Weights of a small transformer language model.
Training: a variant of Muon for these matrices, 990M tokens, 3778 steps.
MLP neurons of a small language model. Each row is named by its layer, matrix (gate and up: input weights) and neuron, and shows model dimensions 464-591. Each number is 200 + 40 x the weight over its row's rms, rounded and kept within 0 to 999. A neuron's up and down rows have the sign that makes its largest values positive.
After each neuron's rows, "fires in" lists the words (lower case) most often at its 100 highest values on Wikipedia text that the model never trained on.

L3.gate1353,212,179,252,253,182,121,182,233,206,166,198,228,211,203,165,173,224,227,199,158,205,216,252,245,255,208,181,272,220,184,227,262,215,139,254,189,191,217,205,208,179,238,81,277,197,170,188,225,219,151,220,266,231,246,175,195,189,196,188,183,261,211,172,255,178,126,182,202,233,195,167,187,158,173,178,179,186,208,199,179,158,238,237,128,219,241,166,192,197,184,209,249,219,119,195,207,295,217,233,154,200,195,185,143,140,262,200,203,212,259,287,201,171,158,143,146,162,199,181,134,231,229,169,224,191,201,263,178
L3.up1353,166,202,149,191,199,187,255,180,165,181,192,243,160,117,210,144,220,176,276,144,212,199,204,215,211,183,229,248,190,200,208,203,183,164,162,185,164,149,185,236,165,192,260,224,274,173,159,242,195,148,252,234,181,255,150,112,190,151,161,181,185,250,184,211,191,223,246,169,217,280,134,170,207,222,200,222,88,185,143,228,212,225,201,198,228,158,254,223,142,136,116,180,192,178,227,191,202,174,244,257,158,178,285,182,239,210,155,247,153,160,152,226,197,137,157,145,137,187,196,241,236,168,218,218,198,194,203,162
fires in: "of"

L3.gate1594,201,215,208,214,233,191,200,187,189,219,210,160,116,259,204,216,201,135,160,221,168,148,151,209,185,233,184,183,221,195,183,241,219,259,261,132,257,188,207,188,108,162,190,218,192,124,119,197,174,132,216,241,211,203,235,198,150,186,164,253,253,166,233,137,232,196,158,201,159,222,204,131,212,160,200,202,138,175,137,114,186,153,234,182,240,228,148,238,164,249,167,199,267,173,223,209,217,210,180,174,225,189,192,204,221,132,190,207,221,214,225,191,128,233,156,217,209,210,197,231,172,200,270,179,157,250,200,184
L3.up1594,204,259,212,197,242,225,182,249,226,195,262,210,187,243,151,171,69,192,186,199,200,177,259,200,184,183,213,177,236,228,190,196,209,203,204,214,195,244,199,269,178,165,264,273,194,208,208,199,165,190,217,206,251,133,217,246,178,158,180,176,181,196,209,241,192,249,236,215,239,128,180,170,247,210,162,204,203,235,98,175,221,257,257,226,165,183,174,202,213,230,216,213,212,164,194,193,297,126,225,175,232,205,123,176,221,227,125,137,141,194,226,151,200,178,225,147,183,182,189,182,255,224,214,175,209,152,148,236
fires in: "of", "at", "for", "with", "from"

L3.gate628,194,206,150,196,249,257,175,208,189,226,172,229,249,239,139,234,187,232,202,184,229,242,196,183,261,223,192,204,210,228,225,175,148,229,193,176,149,273,143,207,197,200,140,128,245,261,201,258,221,189,155,222,175,164,253,164,243,198,114,143,253,242,182,151,205,220,178,189,195,161,288,189,200,227,199,140,186,218,246,192,221,121,225,224,186,271,144,162,208,190,218,180,238,261,216,236,229,265,204,200,188,244,174,156,215,128,242,232,227,166,209,109,122,213,194,217,237,119,201,161,204,164,176,189,239,187,201,224
L3.up628,180,153,184,105,147,192,150,196,78,150,115,164,92,271,167,166,296,237,210,251,172,227,170,285,218,141,172,246,223,205,230,199,201,272,192,215,245,109,190,193,179,181,169,184,214,181,235,246,203,143,155,176,131,185,204,168,197,269,183,187,210,185,174,268,240,182,128,240,168,193,215,221,108,243,179,219,191,188,197,217,128,206,193,210,195,179,196,244,236,118,207,168,226,149,180,282,250,199,227,210,198,217,137,183,253,200,177,153,181,147,218,192,201,253,236,217,177,188,180,178,121,155,169,200,186,163,121,237
fires in: "of", "to", "following", "include", "includes", "with"

L3.gate1555,223,176,128,162,203,201,233,116,191,174,145,184,161,165,86,183,131,158,210,157,253,258,238,179,179,180,278,224,209,177,177,239,241,285,188,175,174,192,217,135,211,226,152,209,190,199,167,226,238,228,201,240,166,218,129,211,181,230,216,178,167,150,245,275,155,239,197,156,198,207,169,161,168,115,274,263,175,200,146,197,202,108,248,262,140,246,219,213,226,234,132,195,183,250,218,139,277,229,202,125,213,174,310,229,172,189,174,173,286,211,200,165,210,213,181,180,155,242,218,263,249,206,201,171,194,127,207,189
L3.up1555,226,244,173,201,267,207,165,280,150,171,288,178,160,163,149,172,228,138,151,171,196,229,220,158,251,181,220,197,133,172,218,166,235,282,159,169,194,210,151,135,190,186,123,138,127,191,248,179,165,203,150,211,213,210,251,200,233,264,192,210,184,167,212,208,181,196,187,181,167,194,217,241,254,167,211,245,116,214,150,196,201,215,179,227,226,204,230,257,231,214,221,164,197,260,214,188,273,212,185,184,157,158,133,216,168,240,125,146,196,243,93,221,127,222,172,212,161,184,157,243,165,143,261,207,251,145,230,138
fires in: "of", "own", "both", "each"

L3.gate1366,202,173,240,233,240,138,148,221,173,217,191,208,258,178,160,229,150,134,152,170,199,196,217,183,215,146,225,162,251,238,159,232,231,170,169,143,214,203,183,184,158,234,217,234,266,172,258,179,165,136,180,162,287,129,176,161,208,199,174,198,234,203,213,242,207,153,214,198,204,250,220,199,209,184,182,206,225,143,178,186,174,133,210,211,176,229,206,218,197,202,110,233,184,245,145,132,275,207,177,168,160,252,165,226,137,137,229,135,209,193,252,153,166,191,175,202,139,187,268,234,221,182,225,187,216,282,263,180
L3.up1366,197,206,326,249,251,258,132,235,240,190,228,236,188,175,187,167,121,226,279,247,232,207,180,212,180,190,221,224,287,241,303,230,214,212,200,219,224,284,174,308,179,192,181,186,205,164,167,212,183,169,224,176,190,248,251,169,204,195,163,207,217,163,239,185,159,122,182,252,289,219,189,137,152,199,217,207,121,203,194,200,245,207,222,181,140,161,256,162,122,210,195,170,215,166,256,195,208,198,185,170,143,231,111,232,213,167,80,250,184,168,207,227,195,156,169,209,142,225,169,267,239,136,218,237,156,136,211,230
fires in: "of", "for", "within"

L3.gate1220,152,231,210,172,211,187,254,207,247,229,177,163,169,109,174,194,256,228,258,224,251,206,183,186,199,202,187,139,197,185,171,140,190,151,264,144,200,169,253,209,216,238,183,161,204,187,237,170,68,212,169,169,164,165,217,182,135,243,222,224,217,200,208,214,191,137,253,184,178,138,224,222,212,284,237,182,263,185,229,215,170,182,192,195,304,213,294,233,161,145,254,214,150,226,182,234,201,251,118,133,219,185,204,190,189,179,230,171,194,181,196,189,226,178,254,212,156,204,93,182,224,193,175,249,136,175,193,126
L3.up1220,235,169,225,190,168,232,170,214,163,225,128,206,190,230,140,156,205,169,242,175,261,202,262,227,204,115,198,181,230,225,242,203,181,202,137,231,120,216,246,212,243,204,287,206,174,207,128,209,229,173,187,253,204,232,222,199,201,194,151,230,247,243,141,215,186,217,225,251,177,157,218,190,229,187,244,237,170,180,145,155,130,127,178,196,196,199,244,185,183,154,164,231,209,216,244,173,211,194,213,169,176,208,179,168,191,217,143,261,183,224,141,215,207,181,198,124,173,173,236,193,194,244,222,150,191,282,167,263
fires in: "to", "of", "for", "on", "about", "protect"

L3.gate1361,213,184,223,217,209,268,214,186,217,164,157,177,232,236,131,218,214,165,169,146,179,286,230,168,241,192,261,123,292,229,196,204,236,199,219,197,140,164,243,146,186,183,272,298,166,229,219,213,235,220,155,134,112,291,149,221,225,247,147,211,217,172,214,169,112,219,205,193,194,209,195,164,232,240,150,215,189,185,208,248,229,249,195,198,222,236,201,245,249,200,203,217,252,255,220,199,237,214,174,191,146,159,219,242,166,192,162,247,151,236,215,239,214,114,209,196,212,218,140,155,224,189,216,217,168,235,232,177
L3.up1361,165,165,216,171,238,181,174,140,214,169,121,172,253,193,199,232,146,249,215,191,132,238,178,230,205,263,156,248,193,150,183,221,303,173,240,222,189,228,248,96,138,198,218,310,203,191,125,175,213,168,202,219,159,226,235,185,198,181,216,169,188,272,255,150,178,198,191,215,304,215,168,205,189,218,232,194,201,237,201,203,218,196,226,248,314,191,204,185,156,188,246,231,275,225,189,163,183,194,213,265,221,142,258,190,195,151,168,185,214,195,188,218,217,186,182,170,252,193,243,192,165,209,269,161,207,215,253,159
fires in: "was", "is", "originally", "usually", "initially", "are"

L3.gate451,213,172,196,139,174,237,251,226,219,233,326,238,170,238,245,188,246,225,177,199,181,185,259,216,102,239,123,256,115,168,188,229,221,177,186,236,159,146,176,212,228,193,195,149,204,161,251,212,233,178,212,238,218,180,202,256,151,226,179,238,227,186,231,229,169,168,258,159,191,226,229,193,196,193,216,202,219,162,133,218,167,202,170,218,195,188,154,204,202,175,200,266,213,213,229,201,194,203,162,184,173,179,249,192,167,210,190,127,250,252,126,199,244,198,191,236,178,198,221,217,181,204,179,258,230,181,137,168
L3.up451,284,168,239,160,182,221,208,219,185,197,186,150,188,240,169,147,187,150,266,188,286,117,247,176,219,206,260,223,263,175,190,179,176,177,226,70,255,185,245,167,199,238,328,172,235,243,188,147,178,105,258,158,230,295,281,256,178,247,221,188,238,203,234,200,174,227,136,200,253,207,171,177,207,189,187,187,213,209,186,169,172,177,176,201,195,220,161,164,162,233,259,179,142,220,220,230,167,211,257,219,139,179,198,223,302,191,188,217,167,190,247,173,204,213,205,167,216,112,257,154,233,234,182,184,172,193,163,213
fires in: "as", "during", "for", "after", "to", "with"

L3.gate1820,223,185,171,241,230,102,191,155,228,196,217,215,192,198,253,212,189,201,201,185,188,256,145,198,223,222,212,237,164,118,203,179,177,213,136,202,178,189,180,196,260,159,106,263,177,207,144,217,280,167,199,137,191,195,195,208,203,188,201,181,162,187,185,172,197,172,228,200,266,131,211,165,194,166,229,207,259,254,252,217,217,220,278,159,247,208,236,198,204,199,251,226,181,129,203,146,202,240,175,222,190,174,120,185,267,208,177,189,188,93,150,158,193,196,234,212,160,244,160,199,226,98,192,150,185,241,201,249
L3.up1820,183,207,169,202,224,201,203,146,187,185,162,188,152,256,192,170,185,210,236,217,202,209,182,216,257,254,143,190,153,215,177,188,194,186,199,208,200,158,206,166,203,199,198,127,83,203,235,212,172,202,90,156,253,269,265,230,195,228,154,172,233,316,168,259,146,176,215,225,257,138,145,242,194,115,236,164,201,232,234,215,178,214,282,231,220,170,267,219,125,154,182,173,193,159,162,233,203,255,227,297,201,198,190,199,271,217,180,257,195,166,273,85,190,195,226,191,204,205,216,220,187,180,203,203,202,306,200,216
fires in: "had", "have", "not", "has", "also"

L5.gate1928,259,174,197,182,231,162,241,217,157,142,191,109,184,301,222,162,176,225,264,169,232,202,241,176,220,181,204,158,221,170,216,171,249,282,209,201,172,167,72,194,171,240,240,208,239,197,291,196,226,219,217,153,138,192,201,230,162,154,175,202,164,159,251,307,187,205,251,207,268,187,184,142,187,198,172,192,211,231,192,203,169,196,249,212,221,219,202,199,196,168,261,160,156,220,191,173,211,160,220,163,111,236,215,175,230,217,168,295,191,195,135,189,164,162,251,198,213,228,218,191,273,172,222,207,223,230,252,312
L5.up1928,209,175,179,219,259,185,196,158,140,168,160,184,231,232,193,190,230,228,219,133,190,220,236,150,225,205,188,233,136,238,223,215,192,192,223,245,165,211,184,143,195,264,168,199,199,144,151,156,173,192,161,250,174,252,195,215,181,201,151,293,200,184,116,236,194,143,215,137,261,121,97,145,190,165,192,243,193,186,204,189,257,157,211,307,239,196,238,215,156,160,181,209,237,215,226,235,223,190,138,235,184,167,195,246,196,213,248,247,253,234,225,210,125,217,181,105,199,242,240,172,202,125,221,178,240,243,202,216
fires in: "was", "had", "has", "have", "also", "is"

L3.gate228,246,211,248,233,202,190,150,192,199,187,170,244,230,178,131,163,152,173,195,228,189,213,167,142,200,194,221,143,248,123,252,167,257,282,232,234,223,215,232,212,90,218,187,221,188,203,243,163,164,116,199,155,259,252,259,178,221,170,203,282,168,174,185,174,158,132,191,241,186,217,223,288,214,176,218,253,136,295,113,162,222,185,187,191,230,139,201,210,157,233,236,197,175,226,243,234,241,243,135,261,222,183,208,180,186,71,239,233,159,215,229,239,157,212,210,171,167,209,155,162,148,202,184,235,157,215,171,208
L3.up228,144,261,263,185,185,179,287,125,228,201,141,222,164,177,236,184,221,242,151,265,198,201,199,241,101,168,249,167,270,253,200,159,231,255,158,211,175,184,125,167,208,270,168,249,156,216,204,159,172,162,217,208,179,232,249,182,171,249,135,284,159,141,182,250,242,97,160,108,284,215,199,223,215,250,203,179,278,199,149,163,223,205,217,175,125,161,177,249,192,201,155,128,280,237,264,232,157,160,178,103,134,231,159,194,155,203,240,224,178,182,240,213,174,206,174,224,172,141,231,213,191,192,208,211,210,145,148,201
fires in: "united", "new", "pennsylvania", "of"

L3.gate1262,204,190,146,218,146,230,150,212,170,160,223,180,147,231,194,111,193,218,192,181,214,182,260,226,165,140,287,143,188,227,195,281,196,137,98,197,198,189,139,224,255,241,270,136,188,204,192,227,190,210,221,209,170,203,263,217,239,193,217,150,246,196,156,189,158,170,201,260,219,160,268,191,203,164,178,239,185,219,272,182,282,149,198,245,213,187,183,216,141,219,207,250,218,198,225,154,211,182,165,200,179,169,147,216,260,239,259,153,170,197,209,198,250,229,203,210,215,208,214,214,169,166,85,263,215,182,231,232
L3.up1262,236,227,254,179,224,208,192,260,182,193,171,174,179,223,194,169,200,238,134,198,170,234,292,208,174,130,196,143,218,189,201,193,125,174,125,214,170,254,191,214,245,193,157,262,190,200,191,254,174,177,218,171,181,259,173,140,187,203,204,181,246,194,273,175,278,207,132,236,214,183,200,224,224,161,184,164,201,275,159,178,239,223,195,210,244,182,235,236,160,172,191,178,252,117,236,193,120,191,181,172,127,154,151,208,211,190,168,205,237,181,151,187,315,210,284,223,234,174,147,163,261,167,190,166,150,252,202,243
fires in: "the", "same", "his"